Weights of a small GPT-style language model, trained from scratch on English Wikipedia.
Size: 7 heads of 64 (1 for keys and values), MLP 1792 ReLU, 49.8M parameters.
Architecture: rotary positions, untied embeddings.
Training: 686M tokens, 5234 steps.
MLP neurons of a small language model. Each row is named by its layer, matrix (up: input weights; down: output weights) and neuron, and shows model dimensions 149-276. Each number is 500 + 40 x the weight over its row's rms, rounded and kept within 0 to 999. Numbers have three digits each.
A block is one neuron, or neurons of one layer that tend to fire together. After each block is what it responds to, as a language model described it from the Wikipedia text at the highest values.

L4.up14:459581511474481495467442521521405535475439485553492472469517527547501479451541549473532486459544556528535511503456526468456508513520529480491478556478480573465485542544442471563499436512458494403478504464420525481544586536471529458449464448538415551462503526579510611476551488499433493488518543512476495466467447505500487472501504560517486441534606470537519521462515473457522524433551
L4.down14:480467487501535543473477454519495497481438499517512494497523449571470524458484460472457567511515499508420475512485586535445464438431500525480489561511516372535505516435514454574489523422488550483544466510461450512527511485477533497539514482518479491458531486487455538531528470460497501477520469437449550461545522455517438510426483440499433510466464449570480538511503517499463535446474
L4.up374:450429503496519487469465546467517520546517433502504491457446506564490507479496481476527446551390507478451515469552502490426417476534505499467512481449473500480516552497535504462477459479441478587527410452517533486483557512445547401504476538494513471494533489535521557477555502487448467559586477508481550454473502489559550549520460523413503472514492409528490513461485479467445459549560
L4.down374:450481456550489457532499510525440532506451494522534494455535489552500514532449437570513525548517443499528484560508493569538501428509488482492470497484519472471569515551448491529581472475480484441489551544459458482529550428532519472441523511532461471516525453526393528445474512514457569419532450555440453461447471532502474536451508489478449397489536536491494542526531503567542555521597
L4.up1075:575554563538467526455550530480486471476472540531475519492560510562496457457488552472497505490466488495438513478554502489503538533453507451550549475559473506532446496516487555524479445467424480446536526553485494467537503435523487413430527457541530525531486521462531485457515530472435496423438465574492460493475501442511470519515609539539429521491528505476507555505468513569520515535514
L4.down1075:545591505527492495501381516569537540565476478518541519493490536458538484495535507491501480510481523471459508528531535546456429495493535543572420520550512515593458461489504454527591428497468597528503513502507505490525501493522462618549470488461561445463498482555486494575540515468493500539487583489548555482487479503530507474440465549500488478465484504533501506435481447449562557488468
L4.up1433:416493563548459481491475471514482417461436487551506471446422520492532467479505480520481476530534546470488475547553523506448414521534457487521553449473476484493499465460491515516451488501472527473477494452543478424523463415533576441472518540520513497503498526534454511460386582507477481481523474520516468460430439494488441499407528506501364498533547437552481497515547483487543505523499
L4.down1433:477490489548494499528496546441534565500482442502528469468526328490563503465465486561456517499525618522498463572581474514480487532511520564486389570472521422566462543487455574546542541497467550495480522580547519537487483517534515465489474463456484506484538529524497535540587478469516436477524524456460506482557446505519443478519528480540550474459474421517486524468476540554553501569475
Description: The preposition "in" (sometimes "at", a comma or table pipe) right after a named venue, event, degree or organization, before a place or year, e.g. "Museum in Spencer", "Olympics in Atlanta", "degree in".

L6.up834:520479507475519429581503473488529457449447497552455448477447499510514524426404475497555517502498483490481493543487506556505397538457517508470506466494548460457552556540528515459502467532477500457458479495475495565572508446535574460567512501539481515454472519462483483463557405554493483510472449512484493516480539441514458503493535476526527521466501479569450492498442498483471594549512
L6.down834:495418469416536568491548520551595520395581535474471492482597378553496520486442484544498549488498480507441496385454505506564465492474491487482599539520545511571549455542471554553501439555485566480466472484516529479505503557501399468477515519449492524488417446509583535548528527488477518463502471468535485557573503529493542510478552496475495500496452516461487432478517471542487503479498
Description: Prepositions, mostly "at", also "of", "in", "from", that begin a place or institution phrase in biographies, e.g. at the École, of Évora.

L2.up504:514424512534499528548550477527571498445581520477479511429456531493439422535591586466527455592507410449446468450520546479474454516482540500552472570529419496553577488522505543500523499490546472501448516486498526510470549434508480476547531470517578550518461514492497432512535435537449514481501553493519537478502425497517501565513513478569502466513497468445515417543548527489519591441437
L2.down504:574503482489472471506468490441501485533512500441504575559524456434525484466558472472381521537509518542527554481501431403528532428537475473520431526559496483506483489537488503516458491500448499550493535579516468567525494512530532500514462511551489501521464478569556411473523458448513557540510568515503498521456522478499467468511438490535494518492429453566479544494486471508433528461427
L2.up620:520491571510487494482546480472420485495523530530534487521483509509373510519570540503465505517510553492513569461468437431527503464534442472499438524539498525524594579527468491510511521501515512531536507494508461505527510451486480517494470496571494502416405477533509448448503499561562467527544470573453486499506516517470435571541475537564492488525433507494477458461576505464443492527522
L2.down620:456473491399552445530528456543506500543487492508455512508469357492429519519508542533521485483457471525567505520447442437502468464524530514542484603512546501544463513526477455516550533459488468509478546541442499538540522524488462470467456531447467577573530492584526430563499436469447557472529514498520552498464497497516514475495496451536553492493512471502529451556473479525558599450521
L2.up1129:518400441586552537474587494540525510476464547497442527480480499560467508491531514505517516514447536501504533552465537516460411603496496522512437560583481569523511575511512499586516488528529515506588506540527513494465494487488489481464563512451516514518444550494556519435523509475587500517439522485485466494503496478427444490536475520494521568456581467509417568488554526481479544526442
L2.down1129:483494517475544488499478464541448570578578549475485529476538477448450589506503418510574530519459535495521516470466522472533460522530497541472511533538522522549543465559570506549509490549552455431587549535432557472503473434536479492453515578499447500457494500402548515477506503545519547491433551445465510523522429500512518481474491498465471520483528456457507481533526495510521523485551
L2.up1383:535450585527521479506632514537455468468545527495550470479442467490448454488525568527487500517530470437508501408494549494513473571500529479446434524513548520456543510496570490512562501541468553541605493474550523517483509494527483509475482565555539596461537527531586478446550453518553462439442488493446565466403540493505446573483414533489524582537486504527464528489509573438545534438479
L2.down1383:547473513456511473549521542517457446555473535472560532492485500447419510529569465505471532570494518474579536451468479338491483522503515441556415587512484465580513513494571444522490522439485464505501604515497533540489504476428521511484450519484477475557494524550508379482531515471523581558545573464448520515497500469475492492466533570570519537476550487550529535556529512563473491454480
Description: Word-final -ing forms used as nouns or modifiers, often after "the" or a hyphen, e.g. issuing, managing director, line-drawing, networking; sometimes nouns like development, support.

L6.up809:516465491426452526546527576485492456524442493504488537545465515544527569498427505536507502428579487511485532446545550507496491529427500434507461438430478502461495589511492437472422513512543550490458539492482506492429534471531494456454469570519533506534359531524535564473524502552516480502489466469425507472516471508462516460477531509521420475547495414552425517510491483500564505613489
L6.down809:461458474522434537486508556540537538408466459475536513503559430507544526515521430472507590482489489390467501494508483485501538466494462566504510462469515478552412497471468487498511462449513476510516495531437504437470497472459563430471504538490447578492564452595420563471515511505456521468530468531527516640540527470477461517458554432453498508495423494559492494519539484485514515454498
Description: Prepositions and separators right before a city or venue name, mostly "in" after a venue or institution (Museum in Thomaston, Olympics in Athens), also "at", "of", colons and table bars.